MLP neurons of a small language model. Each row is named by its layer, matrix (up: input weights; down: output weights) and neuron, and shows model dimensions 0-255. Each number is 500 + 25 x the weight over its row's rms, rounded and kept within 0 to 999. Numbers have three digits each.
After each neuron's rows, "fires on" lists the tokens most often at its 100 highest values on Wikipedia text that the model never trained on; "fires after" lists the tokens most often just before its 100 highest values on Wikipedia text that the model never trained on. A number after a token or word is its count.

L3.up122:516499543484516484521481511501542502475489541483466517510484506529462501517498487511492521473529553506486500520483517451502496459469472501512508484488503509485499530501496509488478500509522513487514495490492501470513534465435529509469492527483465572500470480529524499488517500512511486537484503542498532507536535537540502483496525487507500489473505501506494471463516506537488496479450490466497467503475470541493535472478475498504484522487517515519506459473550482498500514552476498469462540514470436526442507488480508490495448517486521514521524465555473518491473500513496468491556510531459573525535469505466490490508522487515471510498523538530529521483501519505497508498489499497465511508520552473517481500498533512428474498532442454505477534516506505480488498534499511
L3.down122:502467493489491494496512499507474510480504490528539494460520486517540511455497511520527472507526540502512474509524514492525532510512540461454476481524484491489489494478521481512492543489490516532504488479496484491464549511527448511545524493481510534538517501498489515504480525523520480553479481503482533505488503553482503493495474497511500477517577529507476480519516484485527521494540459504529507502490454499466503528495528528527475494506527555507489501481497502542553470506479501506503506492463491493504502436466475533503531488484542518524506468452501508487531522508566528478454450462523491518522493499511528490538509524419466520473530498482492459497458470491465454461524514474493487495478474508492474487539491498491484482451472503469505514487447517477499521494532516
fires on: "for" 39, "n" 34, "of" 18
fires after: "ter" 27, "be" 19, "ed" 9, "e " 7

L2.up41:497508511479501508466499482483523504532515516505465480526501525492507523513497486514467521475507479552513492490424532499545488489521533490482503530511516497505450488477514496486470482498546502487509502498513512466499489501520529510518526538505513518476520475455419536439475503472492509515516508486516507499455509490515521535501497465515556471498503509493520518494460513478486484523491527467491522485541475487527487473475487484539456510498504505513549523518541458451444500489488486497485501512496460531460448464516463447509539498482481469482496496580462480476526484476522477565446506521550487524527467533560525512506477555494480502492512476488532499496489501514506462488523487499482501540544495514507481498513497522528505506495503471502508489507520513480515503517479513
L2.down41:495493525473472505493547529515483475509531528508509474503470511496523512497503493560512446489511512499480477499455499533471489511472492511486486591525496521460505485504490507511463509513525483489491464486482484486486450511535474550526465492488518529511465477511544472496526466508468472512495478537539491548505511495550502478495496511549483524461459535499532510527551477503509531493479513464499491497506534487496486520500514511490521464511497484492477486478563487471527542463515524503478491494455487460509470515478490483530484491501493483515448513525489482511545515525462518486526514505522480486527535539477510499476451498516445527521498536504497535527466513505500496464531507469503492469499507560517478473494497557471498506491483528506495538534492496423491483498488486
fires on: "i" 34, "em" 10, "ep" 9, "ug" 7, "y" 6, "g" 6
fires after: "D" 44, "oc" 33, "ed" 4

L8.up218:479481517505502529548523486508486479490477459473499502517496562537474514492471499509561459420527525494501537500503536481520531522506524512489483503534478493523486476508461497504481489566510535484486499487527496514488466510515484518478482486567474489527455504538469506498517460541494512500489518500513496482478504531484499470525502493496530534494499502481570502510488459462468494516506479530525477492490509539499524530508484525511495464523517519509477509519530513481524495505500530484503508509514563460475498487484514492497511480495522488475498481451534514501525432523505519527487510479479483489492477505559491493439454510483521488455488506483476509494436505520486502486477490485485484551522438494515548510483501438518501490512520504525513521542518475463520454494482504
L8.down218:528513477548510504509544497514506480487501509508486500473476516544509504510496459515471482457516515505513493473554451535489503463520534492494535491481518478522526495469504487509438454455504534429516517510497490504547532514493547521488503529515552459548506518482507518493503513474459470504468502552497520515498513512510511490532476524473489480504495471524516496561512480482457548494516508519521514473487522522490467495514488486535546524532500481466515475512537496495473478562497502532490507511479536498516484505473488526503490523484471540467512485529485508457494463504465508460552488471520486491514508542490512478495509500457509466475468492495516520507516483536490548464493505461470525492498525457470503453502495462510490523458448477485536484528492467490530501514475506
fires on: "l" 33, "ri" 24, "si" 12, "al" 8
fires after: "ol" 31, "re" 13, "ot" 6, "en" 6, "f" 6, "t" 6

L6.up291:519524542449505459497479540539498518535499478521490510521479483537536495516495476497476535503494454467502511526502491489498506500523495542474518480537463456513535516476472545453529504507532511465454497459517459523530441491504514496497479470513463531499472514474481487474521470508491495505515543483476524464489532490496521451448504495468499495504534521506487513463454515485491502465489466511506502494500515496515545504489499491512539533504513475480515517505526483531433529519456506497542541575483529503506471467532523451492535497520511454458518484512501527496493505499529463512475490513476532459463517463486524495508501484450503506497534488503526490525485502521543575494530516524490515503479486538499466514546508495481496500473506491490508523477520507494514480483475494
L6.down291:525517527513503494494515505492510509497487558498496489513490450493502526488529539474499543477517525496475494469511554538486542487498474536540506502515514519524488482504504499507518470486484481542508474493468497494463488473502487477517530514464486448491459482527481519476481507529478469461525488506472514513519522511485487516491526469512520499468458500458529511578546481503497496491484523492478508500436502496478446504493495491551467484483449509495462482496502494488488534477559491488484509489518491513471512549521501511491455492508503531515573501442531528485496455471509551474505511490514465551536501480472464567517481470511484482507476550511533472510528467486499506525499515500478524532476458452505497507471515489485512487474506495515535479498510474528480528521535516
fires on: "er" 19, ". " 11, "er " 10, "ad" 8, "ay " 8, "ber " 7
fires after: "e" 16, "b" 15, "o" 12, "w" 8, "um" 7, "d" 7

L2.up161:514491514465444503517485514532501472503477522514514503513495501480501503518562516437462526530469469459493513507520516478483537496515511539434490486518490497479457531513483486488483491480516496515516480550521478507487561481493487487502520498485546495482515503520465484529507464443472466525485543496507529445495494553510473525489489512481463505517508469565523548535491453515495498501501494473540516493538524449484477462520484476478530454507473489494485457507455532514519532513529484530493480516542446504493511527481483524471512509519487478498490530511478547496522452468523525509533491525496543513508496487505480517509450499493488503531477553513478482501494518472511470500486471464470504518484506532478521529509530498446505518482510476486501522540525501497504507521511492
L2.down161:498492517493502469504476509489513509513477494540505501485534544517497559508518501454531500497503494513513470484527503456490475507477527517531492515469495505498510481489506501478478490470496493491447518484499551482499463491478480525536493491542515519488482488501490499467498477489475541483560422521505501511482485489510506498522502473488466495532555479535554524474503501506518493532508489481496497522519504477491495498502466484484461491481506513482499487529488501541494445498499501513499469467478471545532506484473578504493510483507466536480518486479443530532521481501525531501491499492483544477518484512537505484437522456471550508501480481497479498530541517488524486551498530521539500526543503458477495519472413490511496502536511496476546518510565469479457479510499481
fires on: "i" 45, "e" 21, "h" 13, "ti" 8, "p" 5
fires after: "f" 32, "us" 20, "F" 20, "as" 14, "G" 8, "S" 4

L6.up257:493475501520484539477505500462514535499541495506503518499453508522539516523494468424499494524526511479513504516474481456490472540513531522514487475473524460494540483492480514474466476519504504537524448534495499516457529496463498480504535496505477528520500484524515509513466485487556483464485541517467507484508489506500522533550513490491502473452494528534474445509516480510544455528502520472545505464450506450530508495496473534516488436498476563516527515477516472471535459499491503482524532496508526544476508486464500468464477529497520500551518482502496489476474482469467539486511465520469487462485500497516536464502512502511499530466555491498511522471501534515498485503516531502514521532501493543468502496490537507477482461518501500491489460485475508506519480509502492
L6.down257:483533497521548510492527489530469504490470491554506513507516529469500489530456505540494429463483464496527496528464493499468504508515512533536531483506455492497493504507517512520552490518516504459505465466479492502443501530504537465493513434476525525493498518518487476524520479493510536577481516487494528506546535475550494524500522486505543495534465456469510529529550540462471518516524470492505476484516525464500476512468527472509486494471488531502481525476513487487498504490475507514494484497483514475489478495481463538523566490510527494527461509496462486522505476486478492499515483480492486496474506481504480536499541503525489498513495513500522472495472494534510486520506514486511516534497423493503476468469502467536500526475497483526477483501497529496482456549459550
fires on: "or" 19, "us" 19, "al" 11, "it" 11, "av" 8, "ro" 6
fires after: "b" 31, "g" 22, "G" 15, "N" 4

L3.up73:500540495480520460520505521521500470474520486517513499496500525476522487550498515497460521502493502526487501511519489522444497500551478514482498546516458526471482570487500484501492501504536475524496504521509466477512494508516458504484533508472472488521500482540481514530550495512466546488523503487494528478475502551510506534467515545461490493544543493495487493442504501498483513498496514496505502456470531494503472510486509492524468402547450507486483506498526513495507520489502482477464507484534478504503519504519478440505505524473466499507533480492428510469461512475528484523525484525538513471484501495471528460466456481504489541483534468492521476513499499478513485535555532519497493502493491494495500508479491468506482529489476492477519543542496470523558502505544472
L3.down73:508445502494495505468507480543522503532472498503515508506507513540521518497482525479512530518507519505503455516509465549499451506484507505514473520547480477487510413498499551483468495527457465490489483500518503547471476548475538453519510486537474473477531470490505509544537569507541522498501507489530507496476528463491522515501494544520464456510446462509485506506483489518469488491523517496522483527473512478453450500533489481510508490470483507513513491506516517483492473488513481505480541503483492540498481491448512521540470546505495493519478517474455499517493498506502516471521504469517520430543476488533489508513547481487517496497502494471508507506484531460519471515504483507548486526488518437486482483476540505506527488495518469514508549502462526503473514533493522
fires on: "c" 54, "l" 24, "ent" 5, "et" 4, "9" 4, "h" 4
fires after: "S" 31, "ac" 27, "G" 17, "C" 8, "al" 5, " " 4

L3.up179:488475479514481541492487465489489466486549515517493497512490473533501509483555499458535493485551521545502532478453473505532520500531524475500517487481499495468499513486487500447518512496529520525498481467461497505501487493433471537486481530511489522458474486469467499491493489505531529454497504494499510481530500494525514491506538494528519482514566498449532561476487484512481474543495484523511485481494511513493477469507534514521474508472439510484495493486556536485479520502498502511516485521521497486505455517487504497463519500488498494495535514557484533540487464479476469492532511518545502472501481512542475478527450510519481472514487532501490564513487475525531477485532511518511479471573477521509472457510522544525521508451472483521474489528520489533511498511479475
L3.down179:471491478508555507494516521432483474496515496515469519505501486449501453525490464460476441518487515511487542512501473501488514454513507481478529510481479495445499551498533527530474514465515482456467507469492477484505479527476502514489543490500508547496480558454505495533496504513514498478495466495513480546585480517526513448502532526512531548491537534504545485496534490518452515479506484510467475508489537458457498498503529481499493516518511483473503488497486518539473520498508476502478483555505493519493501512547489496471469513522495515495477491489494537518508460508530504493463483517511501491534524474462512517505470505506485485504533514460493519561467511515529458461522541482528505528519510541479522501489526498507518469489477484520479494533509516508492493438508493
fires on: "i" 41, "em" 22, "l" 19, "r" 5, "it" 5, "str" 5
fires after: "is" 31, "S" 21, "D" 16, "T" 5, "di" 5, "in" 4

L3.up400:478496489478488559528474491503526482502462518503479498481489461531547479518486497465482488508480504467496512496496493538492507470500476515488507520492493524493456535505512471454494520486489498444512508481457489498499525503451487454522485488524518514514493515463500503503511527470512451500515528524486525493454496527488484540510511483534455502465560485507515464513504507462465476503495490509487473530484492476527469490535496506440513488471500537525482492496507488492500492500487516501523502496581467550483484528498491510481483503525486566491499482469489533493510504539556506477575492548470516457461465528475463534516497556529479500522496524488554490537480526488485507520530530470499510483478514540476506503498500489467531525537470502485523526474562458512481516511505500
L3.down400:490501490477502478513514536480498522488465519501538527529504520523470505499475522470502476518519524500522534512519478468525473543456521543492510503476483501493505507493509503474543497503522495525482512527456481506549528513507488522528510498447554527533512485520485469481432488475485517484499461472488549496524484461499503488486528518532519486488552523537537465481412515524495507510504468482493495530479485478496508497511489564498537510482478536492524492549511465479489459477495504514501468477468497502524505462460468512471530465502430492474502517500510514488496508457480463511559554511458448531490507535530524483505507513492542534503499471487504537511515500507524491475480495497487527521487520495523496511459459465522519510496537536485465507488510470480481523467486478
fires on: "e" 43, "i" 25, "od" 10, "is" 9
fires after: "F" 36, "G" 18, "f" 12, "W" 9, "b" 8, "us" 6

L3.up338:459522483497461522479480485499490492542492523496516508517491482471489505514463474496529472432493496473501521508532533490499544475481536455471475521516478489499487492470521521471520491492482481531483517475516479501474487519505483486475533506480466511545476440482489542493465467492525533483478506468488540507541495525492502462490495493543527456445521515510496476540525461462473539496501505491539493497545508519497519523546491571519482529515475508523524521520494499523525495495466523495534516508481474543538473518512466485494479515480492481505530455516477519510513505470515508511469492470500479504541525521505539526493523513441545507492524466491508529510519483503519510479444503463509503555502456478483519522500450476534551538478491453524502491501490534532485462480507507
L3.down338:452509502514481547461512492495438502439520479458512483485478479519478464483502499479473530531552488490479515501482453512484538495500468501532520511482533476514487492494529535467500460499457524484521540491494516469494509508526518502481510468513523497474479537535524509483481478512513487493488468487489526504438547510509507506535507530500478563540483486475537520497514480538478509506512505531520530529483494475466496443518506487475549471482503497470510497528505456480526535505439515516514501475484504574520467499545483533467538465494453525467531511504513508460503516507501453534486512476510497529510500501471513481513499504507493521480465480552534510507493532504488566513479482521524537519513473494455519515497464514507500471535486521507518494472498466498483512501509480
fires on: "l" 44, "ri" 14, "u" 8, "ig" 8, "ro" 7, "our" 4
fires after: "ol" 31, "F" 19, "t" 18, "f" 17, "l" 5, "el" 4

L2.up189:520522501583488493502484472520506520535467456511539522507511484448524463524511488492489502533520508536487469537513513454433479482506497466508453518530507459495491498551511499539525487505474479502476540479498498494490514501472494484515535517526496489515488522503554487532492494475468515512503544486444522515491490485450524483492528528491453489511510508504503510504517477481495552485511531451524489499526486517492465530550506545520482507489487542501500533497510555493500477478519468441506544447541472517528510492506527508511481539475508472452468489526455522494508507491525501521520503520467525462503475479525514494514483482502486510478498453455497487465492471497479485540481535452493502527496497479489519488491456526495513491514467498513483510539513525455484467478529511
L2.down189:457514517526482499505508512489557469497496509514481488536517465479494470473468535514520545530500488523542530486493529520534491516519478512552445515482515509523521500496444519461502476514506521512449491523540506524486508553560501486476503483561479495455492486523487497488520491527509525505494521520510514533518478519459534479465463514518526452493509487459525501525529456493473482530490523518504478511477499536492526539475453550441510524519488492478510509485505492490514470505446476508488477508522472545538473502540474460482516517556483484464456495521529460494497484474486471489481533466551505507475526507519471501482521502482487499511490501522502467512464498482488468457497457511502503513500522515524465463493521514494471483502503489497530475477532496484519515482482555
fires on: "ow" 34, "l" 25, "k" 18, "ter" 7, "our" 5
fires after: "l" 34, "Al" 13, "ol" 12, "I" 9, "F" 9, "f" 5

L12.up507:485508489514503536486472525470436488467535477498505505537447498460500468508489509511556517525522482470490508453535531516490482516513499516503482518510504532511472514507491484445458471562471471488520513479484491497511457515509532485504536509495554533508537483532453467477491504483521512525491489502499524556490529487483477564470495511546532516501497526493497457464537529505515507492488542472477525500486521516495444527536474489450496494523503487488534496480498489522547489471512513506517484493505498477459499518528448472478574497498491524503506499513519502537529461494498513519496530510482455489459493501490507512505497520462466523531450501452470479444514512514516533482492491507501485485539501534538512505467483489507480492474506528493523477518478502487507534534503549
L12.down507:534513475508520498466455478447502505525512488496514499520508491493502523509497493564513461493499510531494500476512497459465474531509521504486510502462508510486505548482482557500452488474493456540471529526482486533512478510511478500547515506537477466497526483473495494484487517503504517493580487556454487472462503535534502513498471503478505545495460469473532495484537507519514506468520499484478550465511513511522522526514530525494523510446499460543537517498548496467487517490468489477527499521560501517515503525505502496504517534523498497524473520499545465469448485490490524518494479526498548486491549552482465485500534502545483479488486499512514499521508496482494495481498524503494466505453508503529478458506459450481482481506489466491479497482486531448516516470497454
fires on: "th" 40, "t" 14, "f" 10, "igh" 7, "st" 7
fires after: "ou" 22, "of" 22, "or" 11, "a" 9, "h" 8

L3.up297:487514450531465543527495526482496469520487502476468472475536503505510496449500509519484478485503484530487494506461510504547532535520493492490501543502496528493477484499490505484481509534498488491526499481513518503467517490495511506543469548490508481426450505504515510504505486457500488473493499458477510513492520546500518535484481517520464434445509490500545509511489464516467485511457509486470494488509513473512496563486498514498468489526454486478528503476517484511511476525469481472499560529517481528487457481438560522517531494533535511494551502506532515494502497501529482485489459497502520440483504533541530489492456530485536501518516525487466507532468523504551489460558487525516499487515492518530520510494532547511475550506493490496511479490504486497481500506537464
L3.down297:520516517505526491480466520519472472581493482510486492501505508518517511505504489490464422541518469510526477510480492500493508573432542518489530518508504533494491476494503491492538506561507440492498491477479514493514479465475508472499454495508495514515520514460474472520501436535461508477539518495488538503518502517503490473518518500556549525464527526505517483537528498479520514491508521504471473535554479503510533466481506475468519506524525494487523453459523498480517522499475493488507479457520459494516487472480536531490467481516524481475498523508449470461456474540507511495478496506501514525497529521525493486548475514494481484508505517523506496498531503458518479523476496511516474502478483515482483539464518512553548524482492488463503522504515488508454479515519477
fires on: "i" 27, "str" 23, "in" 18, "r" 17, "o" 6, "a" 5
fires after: "f" 33, "F" 33, "i" 11, "G" 11, "e" 5, "b" 4

L11.up439:486551541462452535536539503460509510478509507471453483488478463507459498498496493453504516468578487500508537477465555488479510506535516533480467516503540530513513529486488464499500534502464479490516486520509472520486475530498479478538488487461517504480475547489484485485548511482508478479472486507477514505531475499531543502484478508485522537480523492503493453513485516504522462481483534490534493505509474494501519494479512502471476496520486461513492508539547523478512508460504519489507553502551456473521525510471510548476491495496517516527516493535454481549477466546503460456446514485523485497471509493492508474497485507497459495489496535494514507532518517456474444518514540510491502512531524474487546502522487516508520496490507516525475493498541487500542499450524505
L11.down439:495462502466505458481498523573468474478523484467487502504543484474517515519491517515530492540495482511453522544487514514509472511494451530519545469481501501481474515486572520477529512522491514503484508493521499485536516454540514541515525455485536507506463553534492508500496484505490537484479496452519513516519539517517502511527475513497458520527559492514502519538472497471477511525507475506490484468536482545501518507500536494520511496445498491476521505522480458517517516486520463466479468506484489497493508464473458486535486475475480484558507451483482530475481501475482467475539474479481516524515500486494499502454527539439496519526517444515468529512443513508484473506528527503530501524501536522489511510527462512481484496494501506482476518492497505486478489545472484
fires on: "i" 23, "R" 11, "u" 10, "re" 9, "e" 6, "N" 5
fires after: "f" 12, "G" 10, "F" 10, "m" 9, ". " 7, "ch" 5

L6.up209:497454496492499487501473506455527470494477533514524475457505508492485515509535535509516457535546511499486496521502528495482511514511529486536510498464514492479452473455502518493468524495460518497531497517486530516565518471506541477454543462478530524484497502476486505489530512531525496484490498494459529501482521510488518441482459521481492471503490457461505526462516494477521490504457495510522492510520525528543512493531476520498462503485504480447486489507527482505507501484461509486470509500503538495475502524485516477439511479501507518534528495477495548499488462488494507524515505478461470534483470551521493512497516452487518535475431524494479490506512544470488558520525442518512531477467560498479511511501533487517505512519520518548518470504520473543490512503453469
L6.down209:491506493462488535506518548489503418528531512520478471497549505478514520479541524492545459552465502520524471502538509482476514476497465503538457503465492486459500492516487483479503551481528523488529510520513468481483538520495496481491503525521510513506484487464507466490458511493495449524499501460465507483482489453514527549539540496501485507528494469514516511505495535499468498477485461516509508523483486506471493497543480527545522540508487517500497501476463522512536538520483483535500485495513481446482466491484470477464551534509504462501488505500457496498450501501487538466513504476486498517523519503510485468527507485531478505473496496503536506533500517487519514465506479447532572527526492516506516483505486452554482526476494500496473491523471512533467524548467487
fires on: "a" 79, "4" 10, "ad" 4
fires after: "B" 19, "K" 14, "1" 13, "c" 8, "b" 7, "C" 6

L5.up194:507509481500507499471498503490458524512525503496502515476468490572498494517500505501511504513496515503519534491523468458469474534485484506470499458487487501492532510515450482460524451546512478559515475543546486474531514514495463522500465471531470485482531521477502554512493489511504534469492524466501547497486480529447508506532504482479526497497516491482530510541470491464489499496551525497498477441469500477539514500518528495510495492490487463462527494477577487507486472479473498488505489503546499507490465474509483467460457541484509496485521531542493520503484496520491516502493516522514449450478491483504496496525508529546502486511484484512525503488523491506532491514505500528508512471504533551506492498456403500542458529505524475509530518507483483525510528507452479
L5.down194:476485499492568508556493509503520486470466481482468511506480522534530482529491498483495450494498504521470519499525495502461468534466493467507540510502498506512471509522502480518495521474499521520484545473502513527466542525490493515537475499508484474498483505515486505485516496484490424528495511440557477518508499509488524484491531489463517505504520494523562485546506516492531516501462478497537509467499469506516495550519526528513499544457530467464450532482499462550505476441470519506529479550503541461489508486457527520476502545529498525509456469517512481544515486505487517492528501498483512511484498531460458511491538510520512518487531485482483465486465532496499499464517533479525454471482502482495480527496484496504442518516524486474510478512507537458488482490528485
fires on: "or" 51, "al" 18, "g" 12, "and " 5
fires after: "N" 27, "n" 22, "on" 20, "in" 12

L5.up31:496501501497497505499535482531484511527495513497504498432508515492502504495483501466496467515557476438477504545501532496500496523479479521529508532453469473502512482488509525518498495469417520467486482495480517546530518499517530492469513460498534517512453520482522494520462505511525488456490475460510497503550475480461466484473555548503520469465448507503518502454486518474496490498485494491505507491476490527485529537508443508519502519534480500519503474492510465497493549495494512533542500496470556495492516488497503497481474509490507522510486495497532514481532479503462454550497497502490487482476522528486544547487526509553493496537509491469529518496507516541463514471521489549491528511490469461470513542481499521475482525523505557514462503485526543485478520497524457
L5.down31:506532496528502487495476512484543504487463518473452459519483528510531501515501492504493486519517499493530494497495486532528482526512491481477495492500531499501513455488514530484546510485443493447508485467497510487499503436486533492469461521468486543483459510509492488518501486499500498564540492500514514452499465517469565489541520492527497485495492519521525491508495520491472514485500505472484513563502527521473538474498505497506462496463462441476497496472478497539467525510518475552450510531520496484513506465481485496532462508515532487455494481478475489470500558534473516487508474493554460494538505509477469495502510525497530496556470496497503552481487483522465547553501518489506528487531532478499523463528474550501494534501471483522498482524470486493499477495507552
fires on: "am" 33, "ad" 18, "all" 11, "ag" 11, "m" 6, "z" 4
fires after: "c" 21, "le" 11, "an" 11, "C" 7, "a" 7, "h" 5

L6.up316:492488515551498535471517507514510488524542494492467495525447465487534521538533550504500492517511479491495436474520533505485534495483443473487443497539466529496476536517493541479489503480481493519491481466483532498524498472498482489517495519501492490509513501518507462469502477492511512466508504471503528544509458497502466517528526508496485539509431478488498470519510471501465519505526498494536524499464434518472529495478483530549483497481481464480493502482479498489526516502536518493521458519517497492483514499537528520464522508510493501506482508519534510458522475453530502523449459455481500552532512536505519481466495520529513462474527527492465539496513455504536491550499485516506519512518524506468536483500541493486553526476527463454486498461529475487484497493518495
L6.down316:484465485522493514496516524539514556500489504511516468501526476503467497492539458513521487471517527517507490511494491486521485496493506488504513533498530506486502493472455503528472503501477554505486462495507475503487504482492522511475505489521521473471503505533569499500518554500559464493495468501437490458476505496519536486511482456515530511530538493533480540480519514458531494481484478524507456516487493514507487512518467511497526510511481538431519455491462499477504479480441498504486522476468492504430486511473497487513521506515528506511504530495504470537494562482478543531453528515505492527521465465519491538535477497503478521487504489446461555474498486516478492510491522485530476508514518526529488518489515423444456525482466488491511506523517516520498513505535532
fires on: "u" 36, "c" 14, "h" 8, "s" 8, "us" 8
fires after: "an" 33, "en" 13, "for" 13, "un" 10, "or" 9, "a" 9

L2.up219:505518476499472519504537499533475508477541478482457493467506512460492474507494470475510482577498507518503496526540517458482466504498533500559457502514494511473522495495433482482495493516522489509523525501554530506541482510491478549512516521478496498453515480519529492496466558502507508455509492519512462481477504497526505499491471481510530502578502481506470495439526475503478472487496517488537512479525516486507488525476469497532475544494550523549510504506509460514525530484495525498515520530456491456506545523511497492512496476445502461534502499474516507503502500522500468547500487457452500487523494492523512489478497544458456518467483469480500468506507448524471523487473500503481522463500512519451504503498486506541540535492506520475498481537515532510488488509523485
L2.down219:514526471491515488510512441513505478528496505507534491486508475491529519509531529471457500531474525502460441516524504489487538441515527474528513473471491462485507481526488497523533489500521490517497513497483498478503523578473520488514496486461501509526466497501500544504507489511496488485457528543500506484482501508521528500480496520515508504505507498435517487487515481493476498490480587544466460499490523514483533490522504547520514497449448484470491503474536466465497520477500501551491565500463499484477511503489500512511514512524505493535528474467487470507506460492510497508459500569495477499533511515513513507516504455487468506468512517504530450494501454472497487544546549516487479497531440515472502477519473503501450547526482470541494505484511524509523482485510505
fires on: "et" 30, "al" 14, "ac" 10, "ec" 9, "ak" 6, "ain" 6
fires after: "tr" 24, "n" 16, "m" 12, "M" 8, "ip" 7

L6.up355:479513492497441509502484509499529476451482509463546515510495499496474485465517461468516518444526505541498497520481456485545543514498494528488507535481503456526486529474486563504509488481474518476512461521520494499497481529559478543504536480509517510474469471498474519484505473515496546519479562503528499463513509513545455475467524523468515465494485542522524472507458488497532497471548530474525508489491483495471474495535490515522495520472478497515480494535551509508482496548485470496534494540444492516500505524491487506505546471465500487487504459514511482504501487493505534549471509503472516480500506465471510502459480489509543487492513493469526547510485472507499507462495503514528529501540470474481516503506525474482449512532502461526528498479521532547492484485494454
L6.down355:540474477512520492491507517481486463493502518480519503521482540518503476510492522499504494489507502476496496511481515555504504446519533492510417463484515493478499522545531501479534512488478522490510554500465450467510497521491479473511457512514490500486478451487480504501485544460505473483538526497537486561488481501503517552511459505485526551514532508448512486456525513520482469498511523481503476489508479494517445522542484499516499489557506492489523526487493474521502468471496507514548531504457504484487525541535515525464483530488489480519499452461517487494480520472481498479516461496507510460533536503461543463475507513525487516473500483550473516484484498499575531505467523542496473506485503538494494517530480490493534518496471524484480538514530506483488460460515491
fires on: "em" 24, "er" 12, "ri" 11, "le" 10, "t" 7, "p" 7
fires after: "t" 15, "el" 12, "s" 11, "r" 7, "l" 6, "d" 6

L9.up68:486496520545491459522484459515513507451487573506505482522478519475509526484500513455458482545506522494524536528483491464510537501493545496525503543474501502518420473494487517517495512513477496493506491494521480480535490519536493490490483472474469482499464511508518499467492497492511481481526505503558502511525507455447560482506509551523482512504476503519474534477485498501502530518489486519492542484509470467496516519503505503448461523494467480449493511513492559509482454494515502536485521542487539475472518540428493542522466510500498513515535492504510475538524491483513481542481555489456524492490486515481496482515451503494490497475496530513521528499538534511519498504473492501515475534523478526484498478491484503527483554487491486501499473535477429507501482509529489
L9.down68:502497465506487515482494502531498517480461534521513491469524480503504533526493475461522427501504507499510552536491485482546497524472465517494512483463521502521492507450494476497505464494500531505483513524543482532471508538517504483498519466509540527479535521466487484510531518535497507514496478490485483529529495463534520532505497512500475450495507538477509512467492478534482502514465483540519489490510449493488510488478462483509495497525504484534468527554514468488476472558525508552527504490489497487548494464461514529493476534524508504486500523455509524462479493509473478510470458482480529479506481554507486517491531508478484477516512484535494506484491485494424532555521456524490458529462497508488501510540493521563466476474466482510518482495529495520499504470502567
fires on: "r" 27, "at" 14, "is" 13, "al" 11, "pl" 9, "c" 6
fires after: "e" 23, "b" 20, "p" 9, "v" 8, "J" 7, "V" 7

L5.up301:471503485501452517501496521514531495489481551509470489467455524501498484516479495464475562532485467469520512477491477513483489490531521512539495532496514481469496512522500491475523526462516531485442483537520520503531498477513504453468521545511468482496507463493472525515493512496534523462469489491447538500507482482491536537495505508478501460500435521496488531458466506505505482538528473530516516514489480501493487526512471479502488478545474485562500522475485500503551449485485470460511540526472534480443511456505505523472515507518507508477520491493502472515536527486492518496516537496477501520489461509469501532494455515537500489494499484547500460517515510497514513487508500527475504482500528556462478552510451520518456526541517492523515495507473549497525494496537538
L5.down301:515511490488492451490479499523503478528484550520478476498510462475505472450515508467486485488543512515489513501489516534502529502481498534476476485475506482518516476494480505506466465509488470492542452447526487508501501465532529492491492520490517521451467478505517513443505521548518500455516547545503524466495555489523497466518486510519536489524502540524529506462513535537468525491490484517509475484505512523515510475546488505494509521462478470506487494498514487469533512537470485558476529505488516488472505522508517538569480487500501480490482531540498509535448499493495501538465472499464535489548491493493450472484535525515480488531457459493496546520496462522525487530534483519475502487481528526504503492493489464548528504466484432509495477519487534475514471502472511
fires on: "k" 35, "i" 21, "al" 14, "t" 11, "am" 5
fires after: "ac" 50, "oc" 17, "v" 12, "V" 7, "e" 5

L2.up187:525521479500491493500457525475521498516485537495506486485484502504512493519460473534467516498485534583468489505446511499485529522473486536528492499515502517491475527456481510517484516507529501515505514525486489480454494546490500517483528507530485482506516498460492460492578542519533507469482499501501502509508508491523442514487466541502538475511541535500498512482474529479501500509470488522534498520540537522484459461476507550547480489520474530474476520448518471503488510504486492463491494510506515498512518530536518513505488462489477466498490507499472490524449483502523531515522468544489532510484488517493547532462527525471479495490519507483484536497504532505458439479514465547463501538495490518524504494447454471469528493533462497470505470486491486495492437521491520
L2.down187:471516484520512513495531497479509508454547514514513477486487505499511540558510493483492490539522510461483445505468487521485547524481470506517471494549462522486508403527475494503522491506482542465488481525493488524531484503504479498528497495486480532504502513498512503507521537482480451517490460468509495506537495485507516502530544449528495499496481448528530511457491494489509494464480547498483511564568494502473494506510528505498537508487484469505506535515537483530475459449474530524506479541500498504530504498465472469519514497492480517511509498458536486531503555517471497470497486484564476471526506511553483486480512482489541499508487514504524495528484461454537500516491449500545482511515512479523473506491486503510504480491532492513516478508475453461475524499484489
fires on: "l" 22, "is" 17, "si" 15, "ir" 13, "ec" 10, "t" 6
fires after: "g" 22, "G" 20, "i" 12, "al" 8, "th" 8, "C" 5